config.toml
n_head = 6
n_kv_head = 6
positions = "learned"
qk_norm = false
extras = ["capped logits"]
init = "uniform"
beta1 = 0.9
grad_clip = 1.0
warmup_steps = 406
schedule = "cos"
batch_tokens = 65536
dataset = "wikipedia_en"
MLP neurons of a small language model. Each row is named by its layer, matrix (up: input weights) and neuron, and shows model dimensions 256-383. Each number is 500 + 25 x the weight over its row's rms, rounded and kept within 0 to 999. Numbers have three digits each.
A block is one neuron, or neurons of one layer that tend to fire together. After each block is what it responds to, as a language model described it from the Wikipedia text at the highest values.

L5.up166:536478497589509490514498462482469523508473479521493529481468498465500479519513495487549461497498515495500515495485494501543505509533513545524476527518485517476497487519507500483494506502450565487516546520501477505460491492483529519491468478505515492482425492463473487533543506469521503509516479499487525477513503485495521520496486479559453534476503480493508503466473517502516482459526
L5.up1215:515532467490522494553530470487502516504489486442535478529496520513509496523524532476485503464505455509502486532466527541494500473513490522532487538512549498528485460484515469492516488502510536524501471488532485486528519477505502526510497516449505542513493484484475500540503464476509529513473528495477480520542535449532499508502479498520453507522518515475541464500513501500494476539507
Description: Slots before numbers. Tokens just before a number, mostly in dates and coordinates: the degree sign in longitudes (88°), the gap before a year (8 September 1947), and c. for circa, plus Website in infobox lists.

L9.up742:533480470513537480489488542493494470492495524492546564509487493535529513533494526494502474490484460506474466526512529507467470533531503508528510520530534505521456481526490509488510502490528497454469492458527476484516472490476467503477506492533494531468465450489496526509553518472520477471493433470538499448508471515517533510451500526490506526523472485486487486518510527532522506511451
L9.up1146:508493480519495530515485523485536467503502507510500496500495478499523496522519469500531478502484488518495521469492480504484504490498501482506510515482471488489542512509553527471459516490514496515492493516506483501548509493417506490483521489513546437497461491496466501480513462513522530476479501502543532530512514483511525530475522505467531502468492487484511490499475485515531486534477
L9.up1397:501481469501511515554451502508518514510531470489502487470479478526498500522438510480499506493446513543488485527531520552467501500533521489530468463511497529501500518481515570478546518510507516508490501485489449481511488492519485464512516508498537471450482415475496511457495504513492508518483499527526481438511464458545526489456502498474519512499476488495488487509491489515530479495474
L9.up1522:511510487531492550518474499494463470539518482482512576505526481507539498495527470493508502464459520500485479465526505464535525525497490481493484518470489481485536535512522481494495513475513494514479484474462530526505474463462492522542519503470530509485495491470502540513541509464446483459470503496533513490540472538507499493496485521532521540470519494492466475505481477504513470535506
Description: Numbers opening a noun phrase. The space or first digits of a number just after an article or adjective, as in the 1990s, a 56% decline, the 2013 murder; occasionally a word's first piece.

L5.up921:479482487476539491489513481507498517450504499495513524502482508499489503500507514502472465476456486462506502550505481468463527489530486467530521449495474520530462516450483513434484502487512493503503485509496488505510485534482513478424477508447530511466494504518483498489517495535491507473541534462477493490511506481521533503494493537517459486495489528544493529510470482540505496479512
L5.up1118:502543515513517493489498517474471483530531511482504538527492477495526497482536511471472508546524501524485457488479481460519505473517537522513507534495482527508500501483499521486547443493475542514530470533526487517535503438481507473488518489535496510506457507502485494541493511532524505526473535510513496520522487526543503451510504511477499510520489474559486488426516461449536494503493
Description: Word- and number-initial fragments. Fires on the first fragment of a multi-token word or number, such as the B of B.S. or Bake Sale, the 1 in 1870, and Las Pal(mas).

L5.up1053:484478546504502518515495523484476496450551534504545508485487492443517548512498508493520486488467499474493516478538498485477486499478531501468501517472499483482475469492513477483462506508498528498483509537475538502537498503478501501489563528544492489460460459503529471484506430489540504488536490517557511496493468452490500482558496500469495531488525504522476514509488518483494502478469
L5.up1369:507513519512492512508463516487498521487521517513504516481499538499550520455495516520502528525489509456497496487475529454490514459525565517509507498477506513496509501498531473480477513492503481509414469512508499499442477489478503502490514535508495478449526550518490502501551496434491504527513512511480485537487560506490507471552497505486487510516520544487470513548525479509453514494459
Description: Role and title nouns. Nouns naming a person's role or title, often after "the", "and" or a name, such as CEO, owner, coach, king, and the Opponent column header in sports tables.

L9.up206:525476496545515516484519496490490518513491488493544534533497494477531556497468522506493503521470476485454491499569489500502488488472505492511477527533487553496447477499494490533475518488496474505521498473524511474497466472470449461455526498447521489500474472508490500518536539512486487501464511484488483472503492489490533505491475503517529529510521517480533496480473511524530472526463
L9.up882:520512478492528507515510512482508499486511504491555530485468520502524520455513520499484476505521520464499504504546531494497494513516458523491510494515463483521463506465506514531511489508478494499478460500492502462509456551526460473505470507445520472491458510448500523476484463468514538443508462509541489509493478524463538467485516479541502535519500545508493481454501501522511493487466
L9.up1309:561527519507503530485511516491495505501536562499499450507475504501486560499473529495513502532483466501475499509543525465500505502486493525505472515502508516507497413461518491506465504518505448558474464469518511533459517481517479489501481454514511512531526527476489498530529500465520486452484484497510509501451518514498508498550494532496503489491475513431505532459484525504536501502491
L9.up1458:516512522524500504474520528467472505498508491512499524507467499512486549427527507483499482531551444468487513529497558474488517538499492457456542523522508478507472438469482504511490507515516526525513466513505475527465509475505524489489461475495503485502488514520474523523538496482496476494483494470510506486501495503485507501523474509510531506537496515477481450463499512483521475487438
Description: Dates before a year. The space or final digit leading into a year in dates, like "August 20, 201[8]", "In April[ ]2017", "of[ ]1789"; sometimes the % of a statistic.

L5.up71:506490519520488529489475523487499440514488470484494506548513523496474515488558502460491549486489521494464504503508547502522493488485511505512502509514508445534516462500493527502471521505516467499471500466524431530554488509477463486532461502504483524476487499501525523447520504459496517516460525527498460507528481526448520479504509530482465498477513505525533484500483483460511495517531
L5.up351:546496469487505518526468540467474503485512488495519466482545511530477514492524488495528476504491488512492514496518513516547466483504514511487503516510509455477500498509499520512500482506471486481519512480516503481515517518493497523486494491555482512474502485510505499492488459489511489518512506492495488492478470521511506467507509488448571515472513481516507489488482489488508510496510
Description: Noun-phrase opening tokens. Opening token of a noun phrase right after a verb, preposition or "the": mostly "a", also "any", prefixes (unac-, uns-) and Arabic "al" (Ansar al-Sharia).

L8.up53:487508483472519487497548458516495490508490557512565475526460496499544489523507468492511543512531494475455523500476543520528500502518490535542509533507534544507477455508552503514498475505488513520508509529521523522455521439495484493550508491537507495507494489492515480551523507477532516494520504527478463518457482521471501521510478555470496476489494467493495526458495459535496469506506
L8.up61:494535469505517484473486505511486472473488484503555531489504441504488497496497476494496507458490495474484513455524517537509544487524465508507497521475445470484507508481532420532466538476506486496492457513496519490523514476511501486469502464503527454512464509485514524484491544519494523453515502509500532499519519507473490499469513543512497467511498508471478505497557524486528480477464
L8.up104:513495499543427494489495503551510507491451482522567535521504470487505521479525525464517534503519486502490447515520541502453546537541473505511513542546506519485489519496474497494515492507495518511479512514487473489492543500499483476552488452516495516517482490499564515534498548511493496461443495524515503507480467530506500459532494558505477507499514470465509447475497460527502497520504
L8.up433:532564525517550491485481530499471463479463458468521515510528499488459510506448503538521520498487479529465468528487510482465505508531505472515484511528453526522497492530554478444478501463506509490525452499502498533510494521523484521540460473474513518492522475479526504466509528435552473510471513462499483498501439486543502495468518517511507453487436485490487494501484489494524491519523
L8.up548:493511502508495508478501500494500455535457492520527538515533545489473452507508507508496541499431469489483476474540551492524549529488529487494511519487480513519499513532515483504522511500511526499480474507482463509534504483471456525535537462435477523508447501476550517492509546502481469493465495533500472480467499469483511457466516535516469513493484495452487465453537497480533448547489
L8.up717:504471478497504490483485544475528482487503482518532537503520483481466465520517500484520543428525507501490467478528531484515542513509524422502513513506462506498554512484566539527477528479520505486492470495476493482491470486461497492532498498457470495499475490477533480494534512496493471479484513523484492471510490509517507524495523510484515468523455475475461472487550489466519475556499
L8.up1037:494525462524515515479526497515489442500473465502524523513472492490483453501503539486507527489533431495501507529538538498518498523486463495544476518487488517531495475523529498496532540502505481484500453498431468520534503519510480486536494455521475484453466495460496511484491491489516482497467493453530498522472445500518529485511529520490525495498486456488499508482501493487504500460524
L8.up1233:487520480471489537480511489516487490567520528524484505520509483522468504519515498515498473443475523463500501527498493517508509489483526494536509505525509485482492510505524505529490479527473516522464450531514469458532519483513516527476498521494499494475466451524528504501475503526473497452534490464432512553479519518515503493475515523456508509581502498512470522502485506521566491498464
Description: Decade and year first digits. The first digit of a year or decade after words like the, mid-, early, late (1970s, 2020s, 2017–18), plus the -19 in COVID-19, and sometimes inner letters of acronyms (GCSE, BDO).

L8.up2:503502482469496488477514501485442497468489513522554492501491482537469541524502542511500485536493455520492479493537514501467538548490477527499539478532451535537475447506505494545486527515530518480471505470490523531480530517529485487491468509504526510470517489498496470506514471499541516512493526526514486503494527468486485451486496541519547482493488502466481510508540532530538497500425
L8.up66:445478465455501523521442522491478496463494513540567501484530475507489527488493492492508504447456488536477472448544516493509498528509507509494497518508502526529499490496460483569472477503476481545474500459498493548489547463498474514454532530521472507481533428471458530464485524525468511511507521513479504509459507511538494485518511506506498469512474505525497507485498474481512487497476
L8.up78:514532509503498512502490557486442497488508534566521496457496512495515536439511534506481501488485487469515503482513563459485500503486492514491498501515532491489521465528479494510557471495490498452492491510488487509498510468516507518501521511514506507514480487522499517496549486513483530458457488473480531530484508511482524506502509493508500508497518529496532517496505504461538507541475
L8.up230:488508417487475515505518527559487473486501516502496466517514515486456516502506517529513509526513499499479509502501500511519488514481522504497475510482435518543509495500485456506523499536449536505508534513483494482534506522487512521493499549471545498508523472492468506493508511478528560459434506483475514539478513478456479494482507502451503500529521517563530535516468458502497492480489
L8.up508:473492504512486470527526516505539513459484490511573505501525485466468489522496499477507456521492493521466511452504539513482493530472531577520501493515504545575533494577500456522544501497493485522528500513484483548501487494541519482482480492494508519465524454487476535497508471496458505527550502475509472487457480460498511451506519495518490486531481479529518524493481493511492501491508
L8.up638:463474434527489487526479518500506494528482484500554486511485430515498549482478568458495469486508518507501533460541491489488485499519514509458491479481528557482439471455511479551489487509516480481500520497499495547491521524480487524543500493515493491480492491474482529499476533534458495528498513489445511471510484495540518498498489467465536538501504523540529513466514556484499505491489
L8.up889:516503477454503493549494495467507503546461498500544570520496455527515513486494521511507453507504489526484486496514494508451539466499487533509512498492506497486467519482496499548492431512523496519505532480462531526513540475480507490502525491502487480517493486480499507482461432513488488518508495547466516485467506505514495486506498485462505558477476502531478487493498535474496475533470
L8.up1420:467524460454499500520531491545465483491491493540511458510435487480443544520482522486521480551514520490481494481510506499473516538548515520487467432478497564513519522481518514523475477501516506483511493470502508473501457518509492527494507557487481503513511454479482481507515447517469527466516524471525509496512510470508507493462533507490524504481485528529492530496498519498493498507481
Description: Leadership titles. Titles of office such as president, chief, general, commanders and the "of" after Prince or King, in biographies; weaker on digits and mid-name word pieces.

L8.up65:511514472507529533530523424509515499554510481511515509502510470557492466473519491466478488471506489502480529555571495503501542505538507556482492531476509537509481528446497476492484492521558470526523498487461509498515521491496520533479476472486522511529464482485483495513498485495488462491498462515488496507526433540525497502506507524492486535490511534515480519504512494498480469491512
L8.up492:562539486489504492501475489508510468526535545428477493472512531512535491506509466511495521526496488539501484516503546471506474477532516484526485529482518480502516507528488533512492545524462481525490516479483482516507472517489517512510507437485512487495494512482515540505582509477502520532468469503492508496513494520540527478502509535480500472465466491530511482483501475462547489523508
L8.up649:522477502497477481519453473488456490529540467480528520433483531511489527503453482502557497502534491468477487530476488494475540504477507470508500489511527495520514475508536556526471459499492515537554454472503528552509501495492510496546547493492520518475524539433469491483556507481502467468499449545517457516502496510488498488503500510437491504516486474471504463475520505481478472534486
L8.up833:506531484476512494528495493560470495512498519493495517493491558519548462507413510517500520469512521524478511535517478502484486454490554468496507433473524469477466503509499527489458489483494499500500512506528513511492484523509516485521486483494481495490515492532505518464509476491485542513500514477494486508501491516487487504510475490507546491482532506442487516487535501492500476520464
L8.up1103:515507496532502536531499489507485486496500512496503526498488487473530497504480453493521491498517496570500478510522516465508514502557545459464480506481505448505489509498542522509472518535472511516506482487497534505501502505458483465539511487512538485451517515443520491521531482499495485468483489468543509504503478538512515475511495530495492456508490508513502501444477509466474482531498
L8.up1395:466490469480499523507493449501489507550475508510483546509460519511537480495526450471467471463529536497505488486508515501533552471438516477498513553469511501551449514509522495518512497516492554525529490507487495494504473497486496480511515478483504495482479523463519520479518501455486495500486502555520479506509508518501477470461439506489480468489471490507472464530470476514487524501496
L8.up1431:510550505507510524514534476474503532500564496456510451460493522477564537493509513493479478546479470509511488511540501478455490490503516517498496505481505536517533518481473535510464486512534449528536472460482456498477510479438489500517495449490515506513493496500494494490529496476509480492468453499495496520513500553485475488527497529505467509488494476489507476506486521518490500473481
L8.up1499:578493543461453518476515464493468444511437518472509486458484528518504493502526488505484504530516457487501468536495532490505516487490493492505516500526512529481460507447516541523494457488474480531493496511580497509476476506436521486448517499535548499458504516491500532461507510450524528455478459508501509519510492551484504498516524520468505520518508513471480510502440523468517496529506
Description: Objects of giving verbs. Verbs of giving, issuing or offering and the first word of what follows, often a or him/her, as in issued a statement, granted him, offered a.

L9.up121:527502497537515539513479514495464508494517523515475487522527497488530516503477483501525517502553487524489508462478503486478460519520518453477487495507473476521486507510521573509455478500495507553495498458507498493474487519457536512505486472500535471452532467537469516475489461462519505493505486521518523479518501505505509502491514485459512423457484506481466512471469518499517494517474
L9.up418:533494513506525505523495523500508530512501478511500489557492442497523520474507507510512495495499502475503543483530500526543462554547461493504474490518530491518535482502457508501507464491536501488515505506480513477514532493476488484477452480497503524505470518489490516540455454471509504532474505464516510530452488521513506494519488509493518478495475520523525497468521503494470510509511
L9.up564:521473477519522501515496516516485391503526506498519496459443525508509518540532503494504488506483492537492510511521523479519521536488461482521482552497485531532517538504511493494470486525543453459535495517509478494452501480457513457501481484480532481481485513517480501468502454465488494548455520507507508513502488488519483471515515510479477471516511521485534473500537502535488492513512
L9.up888:532491473535492508488501485497493519551490473467473517492515482485531535506485439481503458506477503514498473526478526510488476486515479511513447540444504493537519544505465471473507506513523465511484525518499501493477494480456483500437483484493498491479509510524486495475483501499486549522513498489510494530497422530478469521518462518513464496514486526493516524491509512464487486490476
Description: Object-position determiners. Determiners or possessives that begin a verb's object, mostly after give/receive/write verbs, as in gave her a, took his religious, wrote the.

L8.up381:512508495472531483457496498529493475485485510528528520471478503544540488547498487537514469531498540482480448489483518463512462495492481513515484448518492501507543517479526505495492514474501593474528523406498527456469471445518474457496457508492470500499493483492485523516494506463533491496510483553492480445464504480464526518501520509483510498521438465524505496495526546551551490527506
L8.up566:480497486469534498557503483520496462574516520470471468508491482527531495536467504480466516435482532504484523521499502510528477484550467490477513456457525502481503520471516524507521499496550520518549484480490532514498516515504520478490489502475521484505494502513489483511503435516511504516495438488528475498505451514522520521443504523509474512507467533530486498477555526472499497522505
L8.up811:513475488500533507480469506483458514494495473493540507525552542503524476523446491521542470477507492497473510466474525513489497540483531491492437452485500520474514539503479541485472498518486590537537515498475491474500483506523529490501549491506510495484506470483478526507515497498496459492478497492572488469494500490487490500490483528528509491518457523518487487502474504485535476489533
L8.up828:520500483533439503477476524509503465535516502483516476513569479487492471566489501480497528499489518495507462488504494489492468476511502544491495514465490509489526484456569494457480548500485509452465461500518514501500511506529471543538515513495555475483449452482525501507482471508491498473500494523510467455461539477521519515467531498512477506478517491527501507504492547488486501507529
L8.up1168:509537493525498537504473470523456461529499479541510526501504528482599502494481511512496442516530505492491488452469480499466479536503481504484486476504468540550540527481514494487482477520499476519522512529498485523502531462477500523522477492506547486499513522444473521513492479476536523467502485499541522485461511491487508509504486512499458493523516518496506492489466533527463486522489
L8.up1185:530504496503516522488499520511501507489504482510491532513507507473523503481470539477516536509469456488498471463484515511476468511484526457537506463524488491522532499501564524499460522500457501500480477456483484541539526539502506515471477470530541511484507543460516502508461494467476507427556543551534474516501497497510498498503516536471538478505521516506479517483511554524492480510488
L8.up1226:504526543528468476533466516476523458484480550490498472548513514485492464525501505451470502496503526458503520486525495524527530508539512507485523486479475542494499532521533520471502519495494526462520507504484529537489463563467480460490485513508521477485469509460482498480481500449543512522502513511475475453521501462499487489486532504489493515522473473476475503515511534509460492520533
L8.up1514:479490506495531523496510469459482454492544494524493493464555517464499504544479517480501440477517462503510430504496485490507513518527515521489511487463500519519478538471509486500454522493517470520476529492466501520489465541495488530519495497517500468525511461510527499493485466514497495520491531496530492466507515486553513504563506534496491478494487522543484493480482517487502498472491
Description: Copula after the subject. Copular verbs (was, is, became) right after a sentence's subject, often He or a name opening a biography paragraph, plus the next word (the, also, most).

L9.up1118:502460517524513500484487478459521475473525476494504535502477496485493482490502501504452530543485504531486470481520499509481486499480478473523491517443481470530491524510477560463474514510515464519540518500470521494496520491496510518444504521494476522521487483470506519532500557474498479500482497520528525474436484488458487502499560491512469504535515489481467472485482557529506481541491
L9.up1167:474504492492553547498520418450496506531538474521501533506489489521584480539522532514491515438472512509472516524512458512502523482512475486501522506479525505480500486483512520504526473534525495527495479519483500530517537493520550502523488448472500508489502487510476483560485487522506497515528487511504514497524536483520449469506513532500517515525493475540489547512470512508492454521481
L9.up1366:457483481521519520516505456472495482521488511489527507527508466499509495503499479519477472477507537531488512482440489518519511535517468512498501494539503522530510540488509507505508476542493493539479522465425519496469470448474551507499445488489535506522476452488497509509476491512500547503508535546501548523496474469498524472456520472483478510499498493469547521484462515491489469526491
L9.up1511:507456515512515532531504469505494475500526509495498521495497501493534469503525510516489451478484487466485531500472465528473496505529472491524493481514532516519493510464520588462534505535489488519522538487520459484469514513493517493492511533510509444528508468470506471502486488503531545534498475513502528490484492490511505474496507466478507502521448482477457495530469526549513473515503
Description: Category head noun. The head noun ending a defining phrase, as in "X is a ... club/film/series", plus role nouns like professor and designer, and some digits.

L8.up307:523507500503543523537498529502509500540495495501507467502526534535483486532481554485527508508476463464480518500471527431488539489489503525531489490475459499504469494501460493496505486522491471466527525541479458487510512488518496508472531501539514519494469466553486524520458532494486530503504486523531511486486490475501487520487538501491528484541490523482550524508504449504525504449513
L8.up336:530511508532491509503476486489520544559501493505523477513481478489507531481477490499501521542484522447461599492503476517512477509500489539557475476499522481502503488505482491488449464503474470541528469488489509507523531412458491477503519486470515540492486520500495521554498538489490506515554506533522481480524500499492537493486518487481469504517526491506550490477507443492512476467499
L8.up471:497537517511483500488478488505503498479522511521488515479495509546499484498482502450459531474469500465485508516520504473491509514418485504531528515532498507479492516492514485546480482478531494547523510499450530495491521522503479490499535512511525510530491486454451554483493498481501547473515489505513505484532512516493483524475500495492510495485491507484497500508539483525534510492528
L8.up513:529502500512497503498473517526501493476512492552506523497495520496457469498510481494454482492502522499489516443498530482521482472478512500533483508526500522485535555494527511512492490511465491519537517511442476489537461518512501482496554543514493474544501506451504507478521523480471527442477491479471481546485496512495504485494476512483519548491487490514483528521520481513523475481564
L8.up915:511505536528517511523471518469520529504471496528493488504507507485508490499464503500505521500491442487468581520489532441483522494489501515565434511462490505515510529507516471516472508497479486493573511506473505514482509478481509501502514463502521495503530523540478517543462529519499549510564517501505458517491490483478497529482506488503471486526499490501560515446510432482490492504521
L8.up1024:533534448502471500487538496509525500508516443521506514536516466512532467545512500483469516481477471498496523465497487482519457528471495549502504554523525503480505523489543450474489502516505477498496488513477545476552481467504470492486509497513502495524489491505532536515471519504503525477527477524467500493505479477501472533432531486472518531497522488492538496509503516515494471472516
L8.up1141:534479499484487486520519455463480505509478509490530511506505541543518454506506576493478503485484488523488505473531464546489533466477504487499550488528479534496528530529521499541522502518487539525520512517492467479565471510486518492461536507473489459533515473503458526496478525461485489467493470505480512500514514507531494497496485518491520517513495498473472473536480501518543480451524
L8.up1399:527539509499498482515484513497484485481457508528505504501435502540529526548505516468458495488537502534492501521529489482530550497472482479500522462493498514504454515473523499520538464504497466486563537505493482461473519515503503469505538512545514504440497501475510506489522491502531494486476470472487489481483521504488478525486503505452530527512497502523533451495535533491521512490507
Description: Start of signed or dated numbers. First digit after a plus or minus sign in sports standings tables (+64, −104), the space after a month before a date (October 10), and the hyphen in "Under-19".

L8.up80:507539485446507479469530537484434444506463468503535491458487456500465515493461470504498511504533510488505502514567565512524560515497485540516485497489453501502510505438539496526489520501508559506525516515500516489475500488501478506517522543491518492538467512499501494498489533487491532477488538453470500472466500497452489495509536506463493463535485535501506519517493498498566478531461
L8.up355:480517493514512482507500501519475490530454473477553483505488494513531506473464526501512506520512476482457513504519499483526483470455518511479503453515476489489490482521473490494512466489510514511503496530502463520509463525490503494490502523480508496500477545508515538512516492500492507461455483524506514509433523545476493493553486532486506539526492456465517518493468508473527491514443
L8.up509:532496535526541506508510435504511520532469519498563526463448500535516509489505464508459549464484512518505508472545481461527520511545473509558492494511497475496507465512491508546505487481527512510516471473517465469483480512490496516517473500488487533466461511475504502538490524471504519492515448511509491496492509546533538454550505527506484509497487481524468546524496486504514501496473
L8.up734:499484490490508514515535479468482505504553490542501503495450491496515533525485502500497513477481520498505509478513472526543491498543485544520480515482523511537492490487474467508540495501505496504517517500492487480525475490482503490513486525519521454506471543478511465555570458484524535483433471509501512499486517495469538476501512513484475498513498536546528506508492469489533489497428
L8.up939:517484461485513486467509510524477490545501545475483490467501497499533506498474503512522544495511500486493550479521497530507491473495506483525479482528479508554513467491500479497495524489507570499492463510574540490519458525465514500519524536501481507469488518522525502551530491504494490522523490485501485511484511477477529524497531559480491504508484500541475510465494476490534500516455
L8.up961:515496480498536536502514504479477442501490491510541486432517480494457497472488484503486459534525515513481501532504506471495518510476496524495486512516422479499480499492574501536525487529473525485507481495531541514509482515523515508522507541519537474524482509510476499499501503487529544459511530460495525497449557513467479512491495498462482463537504493495464508508494523486528503491502
L8.up1008:516541495486473490470524504518535500479539529529524456495505516486468482483484507508504542543487461461491528538498494509514503492492448566506531501557465498536507473480538468532492513493502477539524491484478533495468506492519475520531465488505517487488467509505506500493504445488493525469510504520561494521413499452515517478504543518451492504496515473511505514471521474540492483523448
L8.up1461:489516488468547518456489485485491469462467547505562558492499494513490475479482465499482476534489535506473496468493505498464511468487482537527519508455407504500498475513498482517494476503501520469531481475466557479524468519501524490500496538520511530512473446488509520518465480479523507488520496531495466482465532501455512529523542513483486505526506501512450493537502465481529469539464
Description: Inside multi-word proper names. Connective tokens inside multi-word proper names, mostly "of" after Department/Ministry/Institute/Region, and commas or semicolons between place names.

L5.up576:491489513489508518501532476508543552484527508500498520484502563518500458467537499525502489507523512482492431473512534446521432473538475493522519506500533488498505511473507519487443489508472498498522491509498470488480524475485540551548512489464525471520448474522512542481498505507487494533512531504506458517508503444551485490515510509480512468497466493468528497501480524547481494518530
L5.up1447:488487483509489514483534526553521532474513500479489492501538481514497512487528465541514492530504504456509510502467477478486500518500512513510485445560572526478512512555525510480479459507471509521508510498460472495485487507550535503486522484479479516484507510539514477479518477498463438523506504509487504556512494540493473502508517506446476546473487509517489470503469538488493490535513
Description: Copula after subject. Forms of "be" and linking verbs (was, were, became, be, been) right after a subject noun or pronoun, e.g. "The offensive was", "Whipping Boy were", "he was elected".

L9.up73:520471460513498489522514507491518543530534508513509469481510494500487493533493525534558490437525467453492463505495471505494533527534518569498492482521493498442533463477462465466496520503534510474507476502525484510521541510493517458509503473457487487528465499517487494489507497501515509516521482506482485542529477474518477455518515511525496504497507515486543523465521471469511494495503
L9.up193:555486442465513496475496491465507475482491517498514458536523469521498530536501542479498469452494448455492490472512569509502519516503514549495483485493485524497523512451522491488500516499527490485517517505500533437457534514454466496482526526458537458491505464494463471435469504515530490527515531512490529510513456462513505453493483501496514510480460528491535531490489506493515492489479
L9.up597:516510468546469513525536525490477512505487534525518494495509486493478523535522489504525487436483496450483474493487541495489490530544461529508471491457506498466557478503478469513501515562547542465530473530524530528510497532509474465536520472474506504503512509476467486475498529519517522491490496502505472534500481465509475466499511547523469492509517485468512491506543480457534492510510
L9.up1058:539536437490511479520542495517474457502462495475521537477506521490507481533478524509500516485496490507497481460569482438527553491483507510533490506500515480520475447515528504451534488488518536499522513501476487516546491508498476498501536515474529446516506519439462485516506525519523519469506496547511497499464499459479502501491533490530474483539491493510506545502528486508468517511464
Description: Subject noun before verb. Last token of a sentence's subject noun phrase, just before its main verb, as in the Boilermakers found, the film debuted, Alou was.

L5.up169:475462511486506502527534494490526466494453506518536491515496502549467479518521479489496549476488542505493444478524528459482510545525492503496455484489484493483489471502534497516490472510495522505495512479545463456489479477477491498514547545468515516515472485501512502470476505524490513506450512520482527521520496497520489469503497433496493484524538499496466499441450468467542502480482
L5.up1106:437456466508479476481513488463552493482495542489510511508500465558504532458496531524494462507478477531508497499492495503501486507482473502512524490492469519489462463506473534515509476501511505471482486506503546514467517527484528514435519567520476489520540479542484484487505538517504544490515538503502514520498456488523491505460502478519494462483496499484488550509502500507482505501491
Description: Article "an" before modifiers. The article "an" (also its, 's, The) that opens a noun phrase, mostly before an adjective, as in "is an American filmmaker", "an average rating".

L8.up669:501494494498560528530507474474461485507497540544504558482461478487545496518485521515444485461474531535488525514480467533490500523508510515520510500520477517533535537474539493551532509519492495518509506494483506498479479497502532464505461458468497504544491522477452489521487451463530514493518519516488458449458489468479474508524487491464493478512490490477482530508486562520508480494470
L8.up821:490504472540501469474491488485528522474506532557550514497482491497548507493454484525527504526555561526493515465523513502449478485545510532475491452507478546520501529486537475502493526496483513481515463477427505478516513497537534494474456517486476481505496426474525504498469462476501495491532499548539505493475490495539552474504487524517504474514504502481490502488538535492476489479535
L8.up848:472489533486509502470530449488481478509498487495485510518507478530538505496493484482478429550479527539500499468468506503520490508538503480539532510500469532508494513504537490556543501516523481498502467530470504483461525457496571505503483539506512513480486460489487508491491480489571506479516496467507503503497501472443503530512515493490479499501490514487476532532494503501501488505499
L8.up1183:512496458452485515558486493497468500468523517503506499507485490519546503526484533505503481491516505526493474522511512444493526528550469526467470491496499556494500497460514504513489484493561464468513467506496507529481509488499527493500495566452517449488527506491457480529507494509526489471544494502502521504535480483500517512490532528470499461545516496476516521482507515477498503535508
L8.up1301:536525499450538524481477489501495434477531486487509563516515487536490503519451482500479512510555506501505457501492527494527540513534520488473523496507468551481515512468513510494492511511479517543502534450444522500518499555511474497545479452488490497478458499508472477539476485498553472499477488486515489458499509472471521493519522524509497499473469464513464459500503525540535499529500
L8.up1319:516487526488508493474475488502464511526495539527509530486468501506500538477509511526473502489505528481506449478474479469527488489502514508512517502532489506531466497517500496589563501469484530498493502485520518533498499497509478516502517506521518541508510508499522491501502509480522529512514451526491465517470535516462511482504505527499496515464482515521469509503513522527514524534447
L8.up1445:493503494470528511462448496544456464478487476545486489498467484501496507534472520496490505457492516512478435496507522544535478501509511484500487482519453505498522536481537497552515510544484558480501514451497506488476504474493502512495456528485505460473480464502484504448506457503499477482528492530472480506485511494495545535478537524452499485522473502492465503490519549492471494527443
L8.up1523:479507528525484504454495514516462498521494487519488511520497496511584515473491477501498493534538541528493477494435522508479483553505489506482497448540492522529527506472504554458520498499517520532533505523509518476458518443516532503511476508497515490537510508494510521518524463504501499488498517494517505512454488499491510505483509500509461448519488528518495490481479509520485484553450
Description: Predicate noun-phrase determiners. Articles like the or an, sometimes possessive 's, after was, is, became or served as, opening a role or rank phrase (became the first, was an assistant).